Weights of a small GPT-style language model, trained from scratch on English Wikipedia.
Size: 9 layers, width 256, 2 heads of 64 (1 for keys and values), vocabulary 21666, 16.9M parameters.
Architecture: RMSNorm before each block, rotary positions, untied embeddings, normalized queries and keys.
MLP neurons of a small language model. Each row is named by its layer, matrix (gate and up: input weights) and neuron, and shows model dimensions 128-255. Each number is 500 + 40 x the weight over its row's rms, rounded and kept within 0 to 999. Numbers have three digits each. A neuron's up and down rows have the sign that makes its largest values positive.
A block is one neuron, or neurons of one layer that tend to fire together. Before each block is what it responds to, as a language model described it from the Wikipedia text at the highest values.

Description: Paragraph and row boundaries
L3.gate647:467520476491422520497518476483520568552514486491518498480515520501557578495551534474463466449502498497483450552544515495519473485529543523493456439560482473537475528524506499447541558472529431487551527544467476573491502544537499514455446509457496474506560516578548568552495481492455422528470491522464511559517562562489489534473480536456511542478493518455594536490495571466470458459521
L3.up647:477489450455460503493543523471547562479435580529491495482512453541480595510500481480523463492522507476460506505539518479583435419500554550526518515517489555481475542429472496513462518483506431574560456515463429519458490519485459429430454571457507472552524488558469523499479506541501514559462435525501434468502554508434525476383502475453539556484506548469490465478507527520515451435485

Description: Military unit names
L6.gate138:511460510539554476433445466514473554492468479479459469504454480499606450417506526423477496467517530508537415524520501424515533490420515518523531483457491457515436487493460535476457532492523447511489549464523529535522461445422541530438543499527533534492516552457554449521521461513558550452513579512493473490462481462491557414446499434540495550542507393475496532504459499440521453476519
L6.up138:477544474453499459457472530481488519457532511551491436578534547461453514450486420474516609460486452462505456511534525522457458489523506509549562488492478431483457505455496495540484488438502429469495523545412526554504498455570505498473526549435498432520528519486563479552548438538525472400503536511564555485497583473558488549496535487566515557431522504489514517438468486480511519565455
L6.gate269:564459553531454531521508484551463540506525487539501461570505510427444450484521489520477560489528506510543510488515453532469459492528450498500457556449488443508447579523509485540537429521495480528448575504551509474470467541557545499501508557465463469514505547440486528531464536469467464502444517469431525528512482505407575531468433555446503536530482512544487506502537559560467454478550
L6.up269:460507476506514464449389506533411530506494523507483533507421507478420516462603436488469517545504514545468456523501507502480519517490494437525483464434479478488475525463533454587519483477438510478478529499438456525505514469468517459460618452489501446491498506520500489412462494559539459501487526490560399529453440504544547583526553502444495461478481489520463541483473478535473514511479
L6.gate322:450473506529441477514514536518417478495521454578460425479483482487442517472543534507449524445497484529525510462462519495497551494555457485590438446504544477537539467556481479490504506477457478503503482518494514477519588530533523511396476449470469459455491508428521511494504501452516497505476537452553540539502467508484514515483491480499423487530503485539554456546477556465488526450550
L6.up322:520511473503448486561527472519452479476537436550451411532537501434528589496478550479490594489504478517481499492560510489524531452579461500520518506474549509544537504500498552540492484414526590519468518447465488568530530551562498488442509479543486449470502516514502520494520503439495483531468557519523491537441506542467562524506437473481480482531450470529511537579430544534446606497516
L6.gate368:502478424444460516472433541469495491569486542539536496485441548467478482543504497459498510506466463531451577513459480525534430484535486499508491418564465442533404473472539487560591449556513408514552517475500457516494582481516472468510537460458471392537472506506528494526494527522520421535504446590504544511445526502549506490448488490407487544523475498471531489512593479396452457505485
L6.up368:481559467477505524471495564475448439525535535525472510522429541401457443477522496515547454445466430484452515518486504537563500522436545474462493486448454439501431477489541392512554475545524454534480466513519456481508439465462436455560486447450501508484521513563513500445475520548558506427502447546490458504418593461508561448448393431492475489488526547516556447510535476488451490541459
L6.gate429:465453491450432521431422476519495515476490511397443464546438474484471508455514499540473521442510538477479505435467517509509549525522499484591524487477505448514438486521541457612511503560443491466492529539499511544471481430504512504535529424460407454514540533532493545566474496519485485444546479508529503500547598437466413509445484465494546562498536505449558570436533529499454485505515
L6.up429:483450567524458555457528567493450537521503479563491460490539537526512493494531492471504426438495498497469498497452503540500485497474526466560535485464485500480499436510538476483492454441559404556441538487458497522442539358476529566555531500548520496534519432557465523506554475609552524489538534521516533488505503479573502527407494462462412477540539556526575521451511457469498495580457
L6.gate500:507403400426508456490446504465436485544521499501410453478489542434563479410525451500396536443495505544539476489422496505506489552445487467592498512476415539523452538557531488563467527480522466551508537415438443605534587544463494483480466525453493492476533494501516491550406512511504482469533500514463510491489509511426574551444533460491499464570395501482492542483527532477477481494566
L6.up500:472504483474515573487511459592448550455489579537458531513525469502500490429508517521467529453537460517513430503503501472514520477517537480583437473520547492525481502483472474539484513501475475452532528458458566470482534427517487566477448509471493557446474522499499507544556511524478454446589526458459417523523582542470573484429542471578486473467510502485553506444485509450517504501486
L6.gate504:507463444459466466483487534540404465492472563466512416479496442461549509391536529545430538404454540570500487451525501451530534513492506462537548541544500444482485495520507501559516486463460439469525598505470501534528465450455521495502432482463450444519532504484524513543529467510560501468525527590511486553470614479512514536457497507520492567510498581461544537472504542491507487495489
L6.up504:549441479471529542407424481473405540480537439504452534494519485465552493439455499507433555506470503483493533499507540487487504526442450501485565564474486527493448541444542440492459518483442384459468551474495476553476497487428459495499581488514475455518589448472529492487499507506551504421553570542458489573466557526496541548478527546550447528512403515515522616515549505463484534503501
L6.gate576:469477500498538473459429493507513526442449500448450476526455456522504499409401511559430501435497461471500499419556474514480550551508498469576529565515497539494411476539455537465507644544489446522506499503530519476485582446442564527510451550438500440556570538540480465489499561435541493506512519532541452515533487467498477524442484485460515565453512512547505529461580518501487506494503
L6.up576:466414492487501378414464567503511478447515462500471467503484473491489546483434480541449505514479516506496466540592510493474566512500488476488499485558556457514506530450507483470493555535532426394527502503534439529480472396469583434447473545484471503505504545532513503518544485489554452515520532443607516533496486494476474483487523453474514536497503533540514468493532505526444508437482

Description: Completing repeated names
L4.gate46:498519539493498534485458496518505463571432481449457460468401508475391541495512530474510519523474504481492517487455487473511501529567502471570499448489479581450470472514504477559464493486562458537564524434530487481502515505513483522543512514512445492585497462555509524475508537579484505495517401504514558512470485506514447512445488527472484504564453519507510566538475477489525437496497
L4.up46:497599529513513482509475501488563445507477479494412500448476530530479427439463552396492454502444495466525534537504514498467467546532499458519478510526500542496496533509522462483503496486518481589531516492520448426484531482511568446459493544505531521513508429522507531557469572545534499465522531455487514478442539526459472383519524471472481500520518643488456505528470498512507407446487
L4.gate54:464522505541487495469521477461399493579484493502511461417411530429504467471502479466454451422476431515527494495424584491471517521486504453505481527521577523480480502570585475477540503533542517547523531451493530506459462556463479443549582543515491483549558466489452480543450468545543473518545485494540538492541539560526475439445445482451494509462481446586450614496471501499506472539476
L4.up54:461456507484521578525460513540408495527477446508443419493568446510606510484509486458561555489446467539534584507414455472461443445526488463547567478435497533482433489485476424451519558538579464524478544474465562473518527518593476468539411462445478588526434548585525493506565568585497468529542507418474451452493498536531508479502436574482527558496471513479523451484518485490525551512486
L4.gate173:454510507452512569504544461541407488453565476455474551496494514451454458510483470483505460480492515506457490505534515459596488548541499473537476462507455452460492508465520439485501488541500470479506437421514456521459500520541423515505505497477450505503545464447490462441527496463525542489498590476485505415479418525472497502444423531495570441479521499509528478523442483484531520505522
L4.up173:500422481453486470496523508511498538506525530511527590546421518465590551493530489507519464476499466500460457566484540464509432440492483480468519490522487446433473526561527422428486463475550556471477477539593450556470473478511465510467510435520529506577518494478550563503461547502522486547515589526515481478512544516474485623487468517631488535505503440484542494541447413561486521475485
L4.gate235:506439503516537539480573505562473502462566470524424463571540541512548485515514523468448463485491563513482454515521537462548492536478470494452563541448437468447478499490535542523523503500474479542455450475502454504473576465593549435494488550534491472533500435482461449469526515450440540508505496501522505484526465486545504494493418551521519520559518495550555510515468525520409480562547
L4.up235:491532548532539524494561505514505467451567427550495496466493560507506522544470531535498494488406551491473482507576542448409449475521537445533505563492496506474544534461496506523451376522515470604459450475502548515489576476535483495495493509509523529499496500490487539510497502525552548480478560464548570494448460501537530514507466543500573446591601450517513513559512450523510443497513
L4.gate255:472533515542510511529542506569487518494550479513559479441479484445482507559499509515503450497455561472509496553540583486491465474505530533501489537464534447436536532519571473454501449501527437545450511414487498518585466485517483585530481553576446445460517477521468439544471541486549481495477502506612458470474448534566540558534521548435554502518511415551503465571485464431440514550522
L4.up255:443496517536519483449470521566517509460524471499549523546474578463560475522522508493600497502478486490453472565484501510445447512550524556447511524521466528471475504433527432447540491516538403539487526452512526468506497478510524521550545471526508392493499436512448531517569513564533479475547466454532528516507413542527504579469508508473560524536439453557509518579454515486413489499553
L4.gate273:530491520429529569477522488525398540512527473547520537496524574474507431518499474485493479466458552471438476537462478446498500490481508507473527510467461465522454485445456424448537472519492498499551450477518461439485622501534528465534543540520505532498551494489519500534569524513492509471526523467494479479483543513529568526510458519534492479537557503548527476527542470471414522505489
L4.up273:547472453456526578511598452572460483507503436533531503518533548482518499549504473581518538471496559447438482554471501481525414469504500487489550530448468466481435491510469463462491508586488445536516457419478437548503572478564539460491519583478552567476506484551497487502569484489447503505483532473466489492501489522568541502420447533507500421580527425491529489562510500520474596501516
L4.gate471:456458448506452453440450517506449470460569489517592499501535492465484531492505567520472425479489394627537453483511549493550462473420470550495534449515488537496460491497489467562412465483524516499505481455488497550492511480524509527417500477479443398463462486454509485479506446477501488552619509479516564521508544463484487513525510484555490465470527474467568512576480506512457455482531
L4.up471:498442559508456505502472509524504536443533501524527551529510541494518535537417474508553515521489429502501546498550511510484479534485472522466478455655467622477513497447535510557525461541516533486468514453416456588560463523489511550436500408483459473384451464495491495450569510510545500431544541530480520563478506416473442543574510531527489518453495514472525454538481523527547480496517
L4.gate549:490523489513526553503434512499448456510602464450547508485457511461555578447517533548480502504501569536464452393499549461440563481435469515529526548507517451459494545445524434436542520443542476521495539502536555459519478538470514535486513553584590461515495516499530488421461541551484449471516468494491446524490471482514544527512497489501547451467509411551563501541521501552470494559509
L4.up549:544478427481535509493553433479540510500463503560467481544499494409532412477540408502531595434434559514504471542443484486507516486522462473521423632558505465451506506456468494484531499500500475564489493438495515513527458561474515472517434518457541446472505486462467494463504480455579479485495539464562435491463536513509532538461486505499464493593570457527553522555487481495493553508529

Description: Paragraph and row breaks
L4.gate11:520432476504412477506465482520489489536440509579524499483492487533492485512570506529452508625444465554477565519536482560471487491536461522581506473502487485590454492415458458573450517495476463480547517495492499526530488527520552412433482511505483469484542623566520529592532496518510419510448490513563446472543507491473547573438463507479491510569478522547554474529512492460538490491454
L4.up11:488493509526511480539475433441520586506560499534534546521466511481488494500517487488534448521498496541538513482586505495508425472461476622530503439567491513481498567449463469528434604449584511590514510510465534504543540561495514437507474514440430540526529549435525498531478469491522559574530493460538510470484477465462514519510500554520475487443513502533503532525505554468479442496450
L4.gate119:425407502468484512504465435476496452508428568457510492550505513521504521446562505513441514467469520495490455514485511512567482468582513517556522464548512472551523490491524479527462550443548477537527519614514475470463553532476448389532476541525485474519498489525506505521499469545462450486483378565462475523522532518479501461393458523515468496490487469514496495472516482496502514431508
L4.up119:481461459496528528531489445467464516502436538430512468539511493532513540516549520497475537497538476432481495564516524555572457446547508517511512472581498541536496548552495499506515530470497495463507499542464501523440478550579494472473466516495483492515473609525506556502505509543415496556481452519494540455509578548472472488475483531466503467414574498459540543448521551525540516458456
L4.gate313:507505499559583441532490487477514492542441457597495560499547464505496409517496476492501532481471436472524497463458473515510466472491467530551488496535470548480506492493530479506498554491633446467566517525475533544558510551461518493475476460463490456448506509521476517500508536527545493555480494511498543462561492518534457549455535438446407557470433532534488538527485492514560497434427
L4.up313:487471550475371467500452446517528481493593518446563489500475469466510551508474517477503451413538541537546493520552508490511478548504467493547491495516474486478516503485439495502537484456495506536521541445491479496471534491518574405467507467494489430548494474569459518556558435483480459423534387489493421536513510539492426467487480487544609543450514517489495496489483549502546544465549
L4.gate433:468515504493535476527440452457505557525459507476576544450468451513474580477539541509524484495518441488499453552502588495567495425456501565451472507498565466538532525438568484389524530471517547503572542565519463542475510557465529449473460530540401476546542455503544553513502466568483494533424470495450531486495505473486494526498591532598519539438493493492496494502504505432512492440479
L4.up433:499397454426449492543506454476484534581441480501524522507584535554470509462515503399499479469485514524482472566552521494520434472459544563506469490510506519518437495556480521485565511452483443523460529569581519512497550522509499430466507569490507460490453556606513515563494508552541503566488398562448487543510520539441543485437497558494483518483456506438498482489519562559521477482517
L4.gate501:473515502459478476481460544543523528470500518456462426561551514537503552531508530532500533480541552533529451560501464482549479478494475550448383475570547500478509515484503455559516505541526438450539512437493471571494509553489473475482501574514492549471456550511500516428514477465550448503508434548501485506560492494491545504493483490534486537484548528603508457471479553515559416458453
L4.up501:468491540501441493491490565531560518595452609529492521534517430523549445535485530478435480488537476450511523526509428496554503470466503522537519479502478508545455550440589421508571492464496464530568496542477505545485544509472485469440507539499540512597474466473530491543520469474567518545484457548482476513465506535494535455456479577466444520525521512544581453599485541489506539524525
L4.gate518:521527511448530603505517483447520457508450472504488514478511397559469499445491559489515471579459503517500635458496516539533471443401460496567528545515459448526477534489498519524465528468523560577472435457525434492482480521475537478455558448515462470480540526477503480531489472597486569457478508476477480502566452498550544425477517478462517543503497466523495544477473498518540489456512
L4.up518:553441573503547444450527539501569540517403580529508510501480475490460496554514563492513532451531501487471541464467498573550471473479540568550523502538500628406509549545545452591414496518538513532487441415496418522460483497466423471500568501415451495497491458495498573460473554458503524539481568497466481533429579399483446532430542500462483433365518542534522530464502487571512482508465
L4.gate525:482454493485545493554472355488493511504477483486497498493542516512499465497556539513435486474515533513537460537455529524517485441467497605542502483559462533497534516445478500511491572453569449515468548564507498551443496533558475478530456486476500461422465502513567552472423466524459483511493409554479441504466541577531481461390473511478491450482512470544488529447499497546571518495491
L4.up525:466502509485486491464448479491485541501445523530514546552497509492489511498547504547508482457512511568499453487449579510556504411537494534567444481547449459523472521449533476518497502504525460480555526513576432538468508565515454463481464563510420472510470497526444556515541415518472489515407405487451513469463556512450503459478568546486519465473539509446512477503527506516503432453422
L4.gate582:524467512501518558539534460502508576511431481491508574534549506496512471556537495427489553419554536490498496503545501559508503498494468543482536485489537478517558591488497512512519526469544476533486482552531454457432458523502475490524491585495496542518394486465527489506492552489487547466473470490381479500453484523511486472510504545529552508467515518512450505457547570548447567524441
L4.up582:608493526419524497530497503397523531476459483567506472526483487531476557490502572532485488495434482455546545542493515555473450454541429456499457445520474593431519548521487508462488446487514535510432533523454453543527481497441545377471472509451525483424469508500508578511544438517478433528475468597494513518471527512439509564472494529466501477484483461499540561495538512468590458440564

Description: Inner words of proper names
L3.gate693:458497389553493471497513533472508491581514460541530477538542541486521487472474484450495515542486445461440429465562438452520486449449512536480442559523553427480508516505541428508460485545449464476512539446433510473503519481576521542535492513455458524492513528519521561447502496537515505471570459540570481522432507527450534478540505440561509456607541448498492480518492561417499486504448
L3.up693:452518522514423474425549511526501440453533493490551524467483527541512460473515441445452483553504531523508522523456486515500467488465458524481519429583550466505471458546550458550506576425555473467422525544565471486535559595531554442511466468536443471472499501380525435611487483539469485496505531476473554518520440540472430507500535550462469483465513555503520492453508474434428515524542

Description: Sentence-initial subject names
L6.gate123:499429505460559450485524538502416494519478509527513525467497540489533479518524500494451495470499505522549477461488513415517495467503523607458467477431472485503512495506486403412547535522504457541553474459509466516528596445463546488466505545484520537537525586536491479468568507496385498482454542480418494574574491466484561480441473491561497508535495494572500443500499487575445535512509
L6.up123:530452453570493459466403496521500434560520479568564514507472510495442466556602453576479562548519466474535549470489576424592503471496518522454526484463541534527520475525456465448547493472487511485528529479550447483427520439510472506534607452458529514501537485492489515505515501474469407426503495517522437534431528428474530560531541470566512471576458490531525528463457509464495514505526
L6.gate131:466490385497456456478435505488493514503473498476501494540452501458548489458538487450434509552474494462480539532496499458545455522579483464452462514484439440487547490464538496511522510548416556507555475474513472476506530528460521482499522528451439534457487494506507513495523607485549433484494549490539562506407474465387553527498449582441482465496479466439569499511492597498466445503541
L6.up131:545530478503522429414469483495524535526471479584537574388480498469522410614525550505511451517545512500538433607447523433544495557495550514503484514460509463471488476484466436557532503522480501536517494556531519466546572531464511442526454497528446536504497478483441532521490502538436511488503446489517415514486460499484446512486546500513467447501536516540448362562497542453581571463449
L6.gate316:499469531490556546471555473506472546519460524511565443527557566474467517500488504517519442502472481477522505467486574513507498496536478403570475561484508576461456490475518430574546484503466385454509429515447439560508500496471494511514476443499452502530539479532570531471494514465490503525432507537451495549491476505506542551449453494501469454506474519455525541508521520485530498503533
L6.up316:539546582467509464471489535510505493514486489548528471496523630506492499493517467465483501538479498550576494521505512541467470556488484568506511528423459531437463502567497487406461426561505480497520515429406490502541456431475532485509502544533523542497461537514467556542442584478579515536460575457413536524424481529505484522537491509435499376436452393467462540513419478478531527527536
L6.gate364:480468490456535505525550499513521496507490516564519511474516561481554510471551450532473499546521521527489505463483511445543548456500491456482516549475450518613467482572451454511534503481491464444498559497469524492508562481503513506466541530474479544465537494560489518518513505443414538513445495425513597496471500498495557539577414521485494509543580412426560541509529505477478502454426
L6.up364:520523452441564488474547546485511495493525482491503534508503570498507542468563526571577386434486429462447509449432522517516460468495465502502480479455416497426422518569557502471540470540431469458520417481415527456539511494495500502511527544506582459483540429462477510519571446555454514517468561508496504460421513508523503458468515486551537472443476527485488483488509551443427526453510
L6.gate549:542489526402454485513554432528474518498551452508590462557486537502504527539512425541495465455525484476484477524423565505521507553467465505514477521422476496470470529421450526434463451503505512506444514507444521511488476490447540430454547606539540503515571478515442509459485470481468526522494526519480522545507466553479511476481495561476556493496542548496444570548525564501493498576503
L6.up549:533507502466497456515502467476451510496515526502526520529576558441483512530428551513533484489510434381504543519459534496483486462466491401512584531483497450481500531488564441483460480530466473502482534479484498544553518476428483564527515523553403501481512478421549528491545509485568509490545554500504518554464539542543474533449500517541492485468483516458503559588583492450519523530480
L6.gate596:488548512525512508400454453515420457575517501497563475484499550497470541481483471490453553533412521506511494460566488509462461524546456487482456468459457558436520517402535528486532402527526498548501536468460522493495557552525447450510520508436562497444525492554497488461530496461454449475477514538468550484483500473476516454484459571506468469536460460536591460502489582457457544546504
L6.up596:486486550468449505487502453513486501532554514481491489528482558508451480520531532527471471468500495508492572429530511550462451448516496522525532589441479540574475520539526463485580552473436481456519499485492529494489553445595490489512526561465506518481458523532510461519507536464434533439490462384499522487483493473500519556465493530481535488519465501496537513477455546530475511503538
L6.gate612:541533478472480518542570492523504501458499493540520502536487529493481455523458489495540585487605501479467546500428485455566477511464470512500564469479457482524497493471471451456428506603437533419468478450481459462574521453499557459459526524545519494517493478539464523551519442574428471467446481488532500508443440480492522443494461531512545467469504469471476562425531519419459529463535
L6.up612:493455430519574527477431523546462514538539484476547495576504514455440483513495526505454525449524483496535495495502543490511498547528495466567520426496490542514496496525515441491550562562454468529518498548466503535481516509527560501501438461524536487519488513549523509495558537489424537438457487439536531455465494467559488501484407523433461496539486492582545455415432521523474489480578
L6.gate695:477525456539511468448484533525490502395462489493497500507527509447460485461593496476527460462486488515532512572501503437530506529541471533517535445526462546553466445565514486492460504510437448515533445481520485571474475442454515514542469553479501555486410505475478501424535481577493434441449506496511538530495434447468568466506493464504504482542452476526560452420509507489470542450406
L6.up695:497501445506551485465476535501524544520489485519505485515523549514506481504487503501553552469470469541482452508439514511418389454530473479438493577449474472506522511461501480509607440524507476443450440463514506538462540503523538516512525553553546514480528504537532491529495514456491530474478524440507523541470527561546484484508464503503457463520478501512445540558538533425454443565502

Description: Surname-ending tokens
L3.gate309:430470512513539451410513505539567495600488525522462457457531479471482477487515457443454516556487469505511519495587474404582492465536519491435524526527508561530562474493537466517469535535509503448569455481453440503478566484528482435564535481525450458455471483525404476492546506548525433480481457517473558505450502528538453498498492490537474443500558553499542479543472504503501490521494
L3.up309:478492566538541584385435523577479488520572530440443500410502529463440518470441438428464489473532530522487427527505465459458491523490525529466528525481488458543492453457544456532544549491415531512495424558511543452516510501456501482517509482505521467522533450536520459438535469515534521443482546514525528470499500478502502474441564514464591481499447532566516534394453447535531564477567

Description: Name-closing words
L4.gate8:487515463504433466445492534496476468436457587513535551474542471496489479516464514448454459562520448451486531473488532478580482491498557527502529521558499489545488471448511391594497537463524473564523530542478477502540505484535590486463489492503426481563516467424531461588511530539480509508534396527521528526423510465539464410487517499501504498475500473451448474551487511470466539484519
L4.up8:485423515506527517428474522459554489476512504479513491521551542534533433447510496512506564557515436471451505571519517487488410464456492599477514543500460473490395497499551476450454488523504525543501581516570482540488485492504512505505491500446470502499511470491522507497529548576498522437535445464470525576513524453473508511494512468538491503530545417452498505545479470427544530528517
L4.gate116:477480527538504463492496518489520531524489544523494494512462590526437474514546488402429531590410503572415552428507479503451435436467540516488499553518522449495525501522521442475475495515502478465437461493546537522481510501467497406484495628501464474559523499507449471517492567538570504508485457443524454486488473520476536510498513570484462482450566494498491490491502512465500517543523
L4.up116:457575513551563493421451507544575454450427548441551547425511560497432475498561576495490477557515542489506439526507495428479445482495483431527543546538469519530493501483527474445513498533592393514467464490530455466551498522474518521543504546451471445496489469498516567545501460547492452443533486555519516497469516483453542549505528466465539434467454486501507468526526522518462496544555
L4.gate154:548500533533453519522377545493446509424514530548547491481479533531465533543546571490502467539502435536540528500548521475516499461513492527490539534469502539453483442413528524511480492462523498512467486536388502553522475474450516434493579457527432442468599445499543556581523538504515438497439502531568534485478509416475507535479569449444549480537452520564500488449524567452463501462537
L4.up154:502524470534436524527462451450557456532524466553523487472450512475473489533517479461448451518458447480483553513441576474507494499413495515534575555427498506491479463449514411505506420527469474512482447526489526566486501533488525449501623534487452484565545545443446493507536525558461486508567508516488518558497464483506462529466492520491516433497511543503430499454576409494471507564490
L4.gate507:519466502487431455489412496517424420473497514506518492498463499458494519463501488520505483478504428448515563508538485476480517491534572499471445533548482522480467478519485502565447542502503448467556543494518511524526498519477513496467503555528454430495528507522515467448516499492466504433510347640617521523448530500528471537489499501506492525472502548475534511484535555462556555466522
L4.up507:509525505522418444512468454465472542500418500492431495576476482436440503524464539486518537489538430440462519544526501508509451461472571549447482583507485475471466529550559482580465441491486437454537527495496459534520488490472537445450469510472477493448419528547516514526462496485499532443500461529445516518508513491462526475525490544514494476511518557493485520567537525502552500423509
L4.gate509:443476489503457503457412453505533509474509465439525483499504514480441485470522447511505457516560475494480471476527471425555464582498495492494470532486464562542489495424474459486536512561515485539518516538516500463585471501437593476519466473512444464548532519552548451585491515525491500495536464550506561570455542472508489527496514446542502538535527547492443464585501536487512511487528
L4.up509:562507515464466549498462542487465506531468414472523524541517457479476477466604449517488450535594539507454536509557482473531484484473506530506526546508499517521507554464529510531488497474507533506536534533495473536537443511467483547514491511499473545518518519507526510570503560390536484494490441572482523517481483539504483526512585542551474470516476442484391454506561535542477496450431
L4.gate558:472473546512503517393477498534481551543578465499571564440527537480503507510512483460441555488535472507485494493507495494435518496537472467472540520490478507557488481373559434479517492467487525535524497398429508477423531452421531522526478482551490543487503483470528472504495595513487482508469466489484554491471479464471516528579533553468581474452478527462552528551519453499420607488496
L4.up558:487572495474492498434442552521475482516432492489501531515550442469511497447481433475530534508520463574490524493497516513431525564559538475502472460539535498489526528467588483467483487451513514526542455519428488484527442633465475472467572474537495395509473510458530472547461519572576532516512549491554463482418479490479431498495496543485564490456477585501504458498535508477573491457475
L4.gate595:468486505529446426396476483526480451525499502468520464469446477477398507494539551506423468556523389520487525482471485531444483398493491545502435498544502423555395455417490409507482520575425504435568507491508451449473598545478477479493487475482398513502503523545527440573511500517496518479539460549510557482487529443475525492474517529455467503507437529478525521502497537464476491471514
L4.up595:513524540514455402436511491523514510451442495516492477576465541454496533507482543475465494566481391469539488452505528507481470495552513451397461512521552508535476518510559404551492479560523489456526545526493415532492473555508506507473484441498447539460435500510511507475477540556596462547493495491519543478483513484468493526576508542541485512455510527488457574546535540462410472495494
L4.gate625:425444489454445495480442448487526503492417551444406446499546513519566520503501526455506463550506451455451493495491463533527494492491520404505465475536534555484468469437495466531586545511528389537462539441538390516493456480491447561545470568465474512526476392537571470600497538473453526448525493493484564537455545525453492502455489508513550502510472468463496537522515508464541523501485
L4.up625:517512559581505482453477555463540504503515487582484536474457498509423487522530553496504470537495429602544573507502527445439559531538495445489539522544431523480514454548531454497439475465492476467531494499532466535465515461446483586501511485511451465476528408447565443531460484498558540490452503528501461515505469478498487501567490527499516500500431538460522495506466444517489557445483

Description: Paragraph-ending line breaks
L6.gate81:543523501553496483441458481464469563551475437499557485522589474562510535450539502485492430524469492515487460495537527499504515499521518540493458441445507529477420596478506499431534420502479557500477431537533545539513456509535566537488553505427496550534548518550541530460503480485537474581436486507421520466512461557472521489478451485526508487414540418535540533528508553482493489452460
L6.up81:526495493483457443500486440447548524581519482553558482592502518524440552519628462463432518467426471533490409544540542581481515484457536485490445424476498480522459482575487467505492476467532477442446495530449458515451469517492594433416555511460503500470473538512512491552552488474462445509468482473505513518502512461449504499494466469564465419490525521487545516462559481527521468469527
L6.gate126:501594472508502508563499534485473540545484481568507441517514480541503518546566500480493524479552494533471511458440500451501522552520554480494462469509451522466458514479534531444523461495527454568485546447414514447522483424493544480530581495457570479520509529498540533566555467483431443432447503517428477511491457507523480463467388480557543438452485473532522486499437537503503581550469
L6.up126:563505462457486571561420443458483564544517522471508533517457476491472497461489510502511492454503485503508504451489517556515486475528523507544422507482472464498488552478513548503557464493513544525568477462504472472499446563517527407524544492480500517469474521497505479542468405479543514508487518584464436442504507488410539493520445490547625500523547464573555480519504471499527488503455
L6.gate191:488489499531484472477477439554458529600480542496521471559531489487522503522490540489517504510518501486520434466473467524482491485436532519427518488515439474586500481470490495484450498482529552523534462453477457544532543458494494466532460482489484418465487551570567539540486445465509492510512398580512470446457465567457522553550523458536530520524457501557525550540514526500512507438482
L6.up191:511532537536499419552502496498528474503488523481516502514554431576462511541483481536483525521434559507486535549435501497483541430498513504509537460551416506481509512465548467472512477441599542544483527541478426488484508481410478436441497476518506487431491555492500545401507504530549473524509497499515479480476477463558460533523538580501489524505477490559508521449571482446468459471552
L6.gate331:544541524495409508520473561468577510536523507466601518510515507479500545555484500525421453499477585464485527549447528460502502454495503516473552481529449459493467508480554391456520486498466517457529514481471495503516503470466484502522516472540484461499428541487517574525505452482499473500460443506513514572470430596514510390445454594465538497411387498408478543494506513515531495553480
L6.up331:472551489512454457477537464436476492484472446508521440460483488482446518479518435528472476488524439494564454442431544465507481490495451498511444488526525496517500535507490543488486545529491481491490470484515456502537503528452476442413534520483491531511569539579492486518479416492503428518451430519450468413479520485530529531414445519456416518502482500512551505416544479548520495497449
L6.gate404:380414445547442507516470489502449564502468501479506433515474395492508484542556506497508498407472532508515494498479577503506513459523501488537494469532487501480494505467527543478552552527459479457523511558497451509471487512471566459504507483528401495487485530518491499502482500531434508537452516551509438457505492466447490511506480563402430481541439566525550525499491490427456483481484
L6.up404:465579472523519528536522498487501528490539551516510477516498452550527434540535460523491553525486524474428483506528532507581551498468433518520464569506491521501540566473535494491450487486497500545528521515582604437519432501520498510539562487497507458503538529502489460514519499506549412440447416526547510452434494463496564489565480456438571480493490468537437588517466524501480478497526
L6.gate557:500519407523456459487375536449472476438541488526515481456430492566561545555484495478520518484561517546551495507485501510473475557484500521399450422461371529472439497549525465458546467471436459512583509540573437589466543458551475491534531529489532504530495500509509564534546476523477517528545453513515485508518531529433510510472441548458432554540520507516485544491532506464511546486505
L6.up557:511524522528515472494484512471579520449465545537456495505540439504514526513489513537454451488453527524464476422441502479479533485502412516543436536470504441481492528570491467486489500483496534473558540600498556424559501548457518472480454499472527514530548521516474473437457504518451539527508493499574549516485504526542524500492530526458531540565460440552565504499512403470590439506451
L6.gate574:489496499501455475474469541525525482501491479509556489544496494452471509522498473500516413493574581571402438385502533495485499441482419526518462480458438611505455492491470496485441474568495507523528550565448462544493539561471480510469520422510468531435515538512585493507507508397518482466591506548625496553442560473515488505471530508437476526535475487432521583521511557488480493452530
L6.up574:521488547510437479450483513444470532457509504539510564469514532509491539528570446509501452458523539484443507551528482485435479459475449532485486458462477525455458551498483476481503495566445502560500643523511412514436546517464466531417478483482520516503422527503521491473523582466478542538567546518561512561457532462442533510512540493501395548508527530499495538534510509490371515465459
L6.gate658:503452474474487411490475464495538446525510567516500542520449472470463508512499471536483430453460536546551495512488600541487440496533486513483545470564473520506527543551504454507508496470475494450555596547484514515475480537554523389500502523505492482503476528477511530523490447524555479515498490525474499502490558521457482549430512507491432500480431497450561535503512533494557449484454
L6.up658:513539528523502570497503481458508460501508584482523522518488451419469551502481521529459446511436509494503497479485559475542496478525478486496485477573497484471534595498479489497544519507507471554574540494507465456455470510532560517491482537495485478455474509497498508427495514527519452496428460505454514482438537552498485507430580498433421494488451479454579501485525523561538498445602